MLP neurons of a small language model. Each row is named by its layer, matrix (up: input weights; down: output weights) and neuron, and shows model dimensions 0-159. Each number is 128 + 24 x the weight over its row's rms, rounded and kept within 0 to 255. Numbers have three digits each.
Before each neuron's rows, "fires in" lists the words (lower case) most often at its 100 highest values on Wikipedia text that the model never trained on.

fires in: "an", "in", "the", "anesthetist"
L9.up200:150106106140133147166125148150143139122136124110121124136114127174094125133130137150149113143194152114155107189135092144145131153148115140098133080106127143125113131114105139096080127113151162155172162086140143126153126136098110148160094160134119101119174128102158116139108154126148134108121143158144139089106109107067151173103103104139131113130122143095106091094094128064128158089130151155145122126134149135150099116134081124104154170129103115104083135122137153116116103136160116
L9.down200:149137122168110174147123161126132090092147158149120102108123153108159115147154125127094119138085175139096118172131144141140111142120128151133141124150115123148081112120093138137112133146095137085122112096153167101110116124141096123143118123158127109143117148135119109128146178119083158117116141123097141136094133160110132104087114130171125155105152146143156106096131116104177153122147139082141124155118162178091107077125120074099169113136085152134123172128092165106112129123143161

fires in: "according", "led", "similar", "leading"
L2.up596:113160121136128140155148155126080145166106116159117107158122135121145163128134080142117120113079133155148144123126152104151154182113126136132130152118108116201111138110109153140110131063109158122143129106119073132099122122099137170114109098148081159176111159117122120103129130115149135095174133147128133123145105097126102108105111136140110147107082159107150134095143170144141114132143115108126095107117168168127103139115138152110130144144146081104161127119087176116140109138170111
L2.down596:112118155134072150157141123164108122125109109172114133143110153160142140118155079120109143135109115173119117114136166089116129148108154114149119100114161112111107100143127128156110080100131148116112103120166094100129109135160129100126146132128140126120114161154119149134136157106092138100114140121132159114118099094131099151168078154090172105127121112088159097103127145124151091174108115127136162099135163141105163138151127145110140147127160161147097110109108184139104087185149166

fires in: "was", "is", "season"
L4.up401:097153124134086141147126138148128126110152136197129124106116144138120121078120098105154198101123108164128123119113148134167163071099111101112171121115160128102125118089162101072108140136168118114139139158150109131114092090135129141145133148112133146136129121122144102145159113107158126142119136138079114108120130181107138120129117173142162141117152173106093089163116164102103116155096110124130122121118129103147118099124110128138099119168153150144153085159105082141118152112134152
L4.down401:138161117130046103161144142106147154138145176106150110138102148102138130167122133139122103133150159069162112124161123139137175112156112158073141137123113097130161144117084079125114129141163131077124128147114121170119136109117091099129132110120086089117146112137152138126147116109104104138124126093123129132101136146163159089158121124134129142105126145147147147099100111103155126152109126123113119143137127092143148151154093110102121123119102215121145140148134172155106102121110130

fires in: "of", "in", "including", "such", "during"
L4.up467:144109088140137138183092149087102129086171110107099122131128125173110120093168137122113102157114143138156126164130101112156122154115108109135135172118126124119111109142111116125115112088152140099109151172149147125119086140117115115141113106113114091146093129107133127154169124159160161119084118150159156132125085117131160169116128134159146147151139168138076098116148127115093132124126165174110134142110096126145097145089128086123102149143130125121117148151171128148060121119164100
L4.down467:194099136135108105075159128105144129140120133125123125115116188104103121101178145114115136068148172104096106167138132155166114145124138101104129108093146174140139155086138137139077136152093102129133137151065126057127121129146115118118138135096141094125113146145114127146084132128119165157138133155135172166135114127123106161081124143082107147181143137112166139145126104114147130136145120126143117150129149144122130104131109121134133135113171133154136128088134137108158121113129144

fires in: "from", "by"
L4.up356:149152176132094120101151103165140100137135093151129158143125075117153138133130110156092093145134121137104132145123127168109122092124155126141132129189067127126095100121139131125160155154128181172108078146129154138075157102135165105137154107144149136130140098130121105121123114127177082157149141159131148181144120150113115149105104093125117148100106094136165125115107153120186110115099131145139128123120118139127122145125117134121142118086115105073114119110157127133121184107127131
L4.down356:120131197159134100151172130132163161130089107152097126104140141162147127138103144150120151054134104091137139139097106198107112138123140120134112143091130107125140163149125083127142103166181150113125145102096113125100113087129143144113113132114135137132145148098136118161133172142126105128113141180116183105124140122104109118118156137105112125110140095122136161122118122153146144108131141136091146151132130192147106107134089082109130080151094104126129130144104139143130124158099132

fires in: "in", "by", "from", "his", "the", "st"
L9.up5:141131138141118120138138144120144126094175133145113176097094087149153121162125164150130098094103140091155180163166146151144138134117143154119120140124133112109139104145129172099134153143116146122134120140083091138088112117123111105121140133153163132174122119139117137111134088128152135113125111157108170143167140100135128088189098111156133114116091119130097079144102139150153121090117164125116103146140124183132081134115137087142117133133106078126110116126105087126083105162160164
L9.down5:113153099116146121143149177105054107092153151142140134152157112136103142164153159111135152112138151112116089117163093147135135100151138127126152138146121087138115150102169102128096115110122074110101137097136125158135114130140103128081125140098147053125144172125115150150158127146118128157118119153150131112113086124141126116148156121081093117142106145119096147073175098119163153144120136127128145136118145142107101118138116108178176110134146145109135150173152109093124145120151118

fires in: "according", "similar", "due", "access", "similarly", "related"
L2.up360:090124186146167087115118140111145153116082122152125132187128131122151129116118114108160109167132156149119136097147190133176156149123148119111131142140068070152179164106135124127113138055094140122158075148145118078129088139139122115104148120163118148101167157134125139138158108161129122140154090156108143106119140138135112133128134130140110128110100131119130141093124154123114100092104124131133149118127150098116115124105125159100119102117142089141112150111163157128104150156140129
L2.down360:141156188160084151120134147119163170136124106118122096119103135123134166116121130078114156126144164136099132114127150160101136139123115129127160133083137132136149125134125105131104082110115137098119167123131103112120084101160130136131161146146127145125151109155121125098133169104137116156108117109163144130151131156104123144112101141121155142118139149112149146107113177129118137158134096096148119096123129094121114210110126143077085099102170121128117080128099142135091150163090196

fires in: "an"
L4.up379:133102089117123132179112166176136103111168083131076143145124118152136156172117108098108108129142151108094150141089169129156133134189094125082129150098159113129105180111138172112082124134152143091134138141103108091101122140132149110112149165109132131136151145097130105132133043139145120083147140137117116079151126109134153113117147112153120098147105146121147137115165119169173138145138126124127077129120090138141102134124092121124136141131132153136119137139154144119136133116139138
L4.down379:088111110136150116156135163064126153150135119096088092149133146143136130101124093121126133127147167129117175134120144123127138166168161118117172122152164172099129133138144140150113137140128121104103146127126118121131133144090141123104114122123109102156131143117110144127096096133161127120140134079135145071124151148107163149106097112108164078145147104133117130077104141129171135119107093059148114157101107179148114112099147131135127159133159090144122098118165144142126075138168102

fires in: "since", "until", "before", "from"
L2.up323:135135179098122157126122106117121097118156138173142145112089123118104132155156129132135075133115097131113141187118136153087149109104093149156102118115123111136107101066110141128119133101146154119129077091125115118110136137124149084124191149146119149100134084141084196129126104115161102117101149128117140141130103152120137177121181099109130125130167125163131134139145141114136125118111126140137158153181106102154130138137136094114116143106145083139157099120125171100152121112128097
L2.down323:136135158130111124105132090125144129117159097112142116092147093166119125142131158135140176126135137099147149155112101158148144162141126129134088169115151159124151123119119122102167145149106122151112097108082147163131096168123119084115164138110121086116134096108157156127151113121150141155104132162161112143162165143150128110134136104146123120108132118111101180129111127145155135086099147121115134109157165078083129186103155125140121083097141093109122111125169139099124119100055125

fires in: "from", "by", "that", "because", "among", "one"
L10.up210:161161134165120126135121132161136162097142093123142149128130104147141157133138136170066128111108200103145144156128138142126139110150150184096101152113130120103158113129131110125103101092145141141136133095102086130110088158154126107111117111100134093133117143125108151102159130110146144168158114160155176109137132118127083114167122120181073125091104162148119078147159106140108104098148156124097122138136106121140109121118117178151123107126125098105118136095145151105138097124160112
L10.down210:150095085162140175099128144143117083122110094143108123189097127127154133105127162126166118065117107081116116134117101110113112105113118080143147126116144107168109134124112113135111137143148078119117129097116136163123110122134140168115095104100119109139104147159104136100140157168119095139134142096175105156135152111147174147121145122073102173139152144127173141104101116154150137179131136090119143135085146155128154130132116133133143135092142132115114096118180135132145112114148154

fires in: "an"
L10.up451:158154112147126141186133132135169110126153109123162121165164151119132154152112104147139145136144128101129146126098135127132096184144102139106125086155145136145101128098131162106132170135167126163142085074122119101092143097151135138146126099112115129143135121156136115127122118110123098131100127120121129109142176155075141127110169110118088093119138154139126133111146148141100106156124128058129098108158093167150108085120137078072102117108132142132186177117116141130120127116138109
L10.down451:108126129150149129148125161107149102082171142122112108162197167115136119126138132112113098143122164139114130118121131090114108132145087139146140146145137095092143103151155154153147166089094104156137085101130195163103148124096089138088109152147116111133096191123102093093112136091132175112127112121127131161114151154097144141151142143091110100131092106154148117126119137126113175128143140125109104167154109130099163105117089131137146112120132127139135149096133124130100163152150133

fires in: "son", "died", "brother", "who", "death", "may"
L2.up325:154049110142166123150118062142115107101122173139128146146151128181137147130114124100171144110152132173104149117118101132139136153146148154124169117123135160117120140122155122163117107123122158090092111132146099097120157131173119066151114156188163126092070092151094105107162126109127115125151133148117122119107149138087153133130111154121146171121142099131143107153104119118138112116127083109128131120119117135100156123120111118184166137137138107109128097125108151108117135141130130
L2.down325:113133134119150129142118130107118126149123113106129125151081145119169105104137114135117121181116115047106115092121086107127154143112160117096125107154114109155135166107184187151140152152134147112092134107109141125122106110149111110155139164100087119153114130125134141155158134132120158149156187123082155128150116106110153159110110092123118096131134109149087137098138127088185086164113156151161124109123115126141133136162134118151163127133084133103123089113143157129136121105155159

fires in: "an"
L9.up129:101127129158118162131117153181110136098134101123151112123131146106166142126132121131128131080177135144098156155158110072154103146161176178141138146095149141124104117121153126104112143128118128167106104137112125156112119161068132120129118088143142131128150143127133147103116125091109113132119130109151145085168141139053159107136159127132104085126102177125124149102120145129107126070157106128118125139098136137178130101110170118129132121109142099152100146101143177112129129157132091
L9.down129:090155135134144145115148155146134092118151114162150132116181125139175132147173141126142126087146156122129154118114143113140108107189127134138112146125131157086122076132167118111099178120111087154162113108094153116155151108116101120093123115155121162157114119129120109125158096119104139107158141118102115136131143141121175113112162144129081092099126128145143134129141161102124129130165116122074126165116092156136131109126090099168068085100131096124142152124151134173111132135093108

fires in: "be", "is", "beijing", "beer"
L2.up175:137131147144081146096128115165101141091163122173124105091170165111122119113187098136116131139127078155110117115134132159140119109134093136133119110133134151095135104129161125140175124122146185148129151098133144117144096148156113150180104126103152146127112108133110106134156106116109101174092123146098136120120144157072129147125165121135157149167132145102120108126128104091107116095113155145116167131120107093156085159139084118163156085122104137151154120144108080145121149112143148
L2.down175:106134121109104123114168158105150153132138126096103137079103099128188123152139145135167133130159127108162143118170123127153165103135121171121130145081118136138139147121119122109147124099139135127160133147070139119103162138158126124143145120107113101093125148111108117136154125142106138123142113093146150115090167087147123149096128098122095134108119187160131104116078128114137105105128115146122138146133175114121113170147150089146147035135141129124127107124133102109164156117095186

fires in: "in", "years", "at", "of", "year", "by"
L4.up426:137126150128127121144144135177131107151116120146098123130138126128113111113087179145162126136131142157171125139102095143098137149120127130134150097162102116161120124096153132117159110144134172144163135127120136081119143148169145143096131075147117149139134114078133134147129153155143093116135097149115190117127098130085110095130139091122113137144107165105171107156137098088126151098099134130175101117142138166119102139111113122108120104116146117176085077085138148165080115091153122
L4.down426:127138171114131131145140115173133123133126123133136164122119126131076138126094089116192157111134123097140136164086101080121124134093145173127144134103136135171114159132163099120109127120148105117129150186153158105106114110162158122146126108150122128102155144131132119132120129091153120139146160122158145081096139120133121147068106136073117112102118136112157161115082151149107158141167148113107105130131103092117167122099164105136152150133090083148144087122102120132139112173156116

fires in: "an"
L10.up111:134070129135177139119139151121187170139146147155117134157157138102107130177163085104145106138142169079147138109150124111164128139134154104121148130149153111110136100128119125103159105105101145135134108111088132162121143108132105109158109125134099139165117132141102132109147132142129103115154129114142066089146097130156154112105141109128113088107128141161121107127134152157147075147138105095132069099166103127115109099149133124136093133092110155159142107140080169131139118165126089
L10.down111:087121127101115123126103125101134113093116078080134141130103151151118145135108148128101153147152158163166083095123146147109142109106092135139133146113124108159128128107126098148135122139095146123146125136168166117113112135157129149062118167118107193101147132129087130116119131111133177115170150101111109096092106117138119140139105125117134138111136118157152135129122124202142119134146112096129074157140149130138178063148134141107159117100159109151159126150138138134177154144108137

fires in: "in", "during", "playoffs", "scarlett", "scruton"
L4.up404:176125119167141115173152103110105112112124125153118125167124104119098114107147148102129133094143123154114115140148128119123131099135078122132119159110121115081126124106158130094118122163203166115147113100116113114142099107165117118155107110177129196123110142145086138136163126093119168124130134135121172103129130141136108139122119121096132157146134164158083153150103079098159158141126135103143118169106097139128117152161161121118100176121103092174146132120105092107125104107117122
L4.down404:108112137123106123041141131132089145163169147099149124086116121125149131106147142121112196177128157106119136113131131131125105094141166105133136089180143130112123155115115161153100119154121110123114142141172142104137136123141118131153120173159110116119107134135079116113101124070166126144156122128108123131104154145092081152140126132130091148120161108122092152142133069146135170138161087145133105096120124134171085124128130146127156130107111129130162134141176129131138123117147092

fires in: "such", "including", "like", "include", "both"
L2.up615:140099132144111124175080156117132133113155075150179089129136159128125138154152118120102104158121129121145124153158154125082166098135116117167127167105106119121180100168099114109108104090125125125130153123145108133089099151097113107113191138166104171156127111119120134095145131097137135136128112134153118144119096110102152143095125137114104120117159132117089109156113175100100131127095148136146147180134131154101129143086102123124121113167134090145147137125129127119101170175169133
L2.down615:076109191145125153137107129145159171141138069108168129117126122171151153115134155090124137135133182129099076151165082145144114148096155116111154118119099164159132142130143111150131120097089094100110156113172132096123171170104121128091130117078121131148096132122134172127110121144154151123111133101130153125151129135133142143166133132107094102144131149134106114125108122122149137156097097126125135151062155100152133142144104114132091127127142097127165138117128137115088108107151109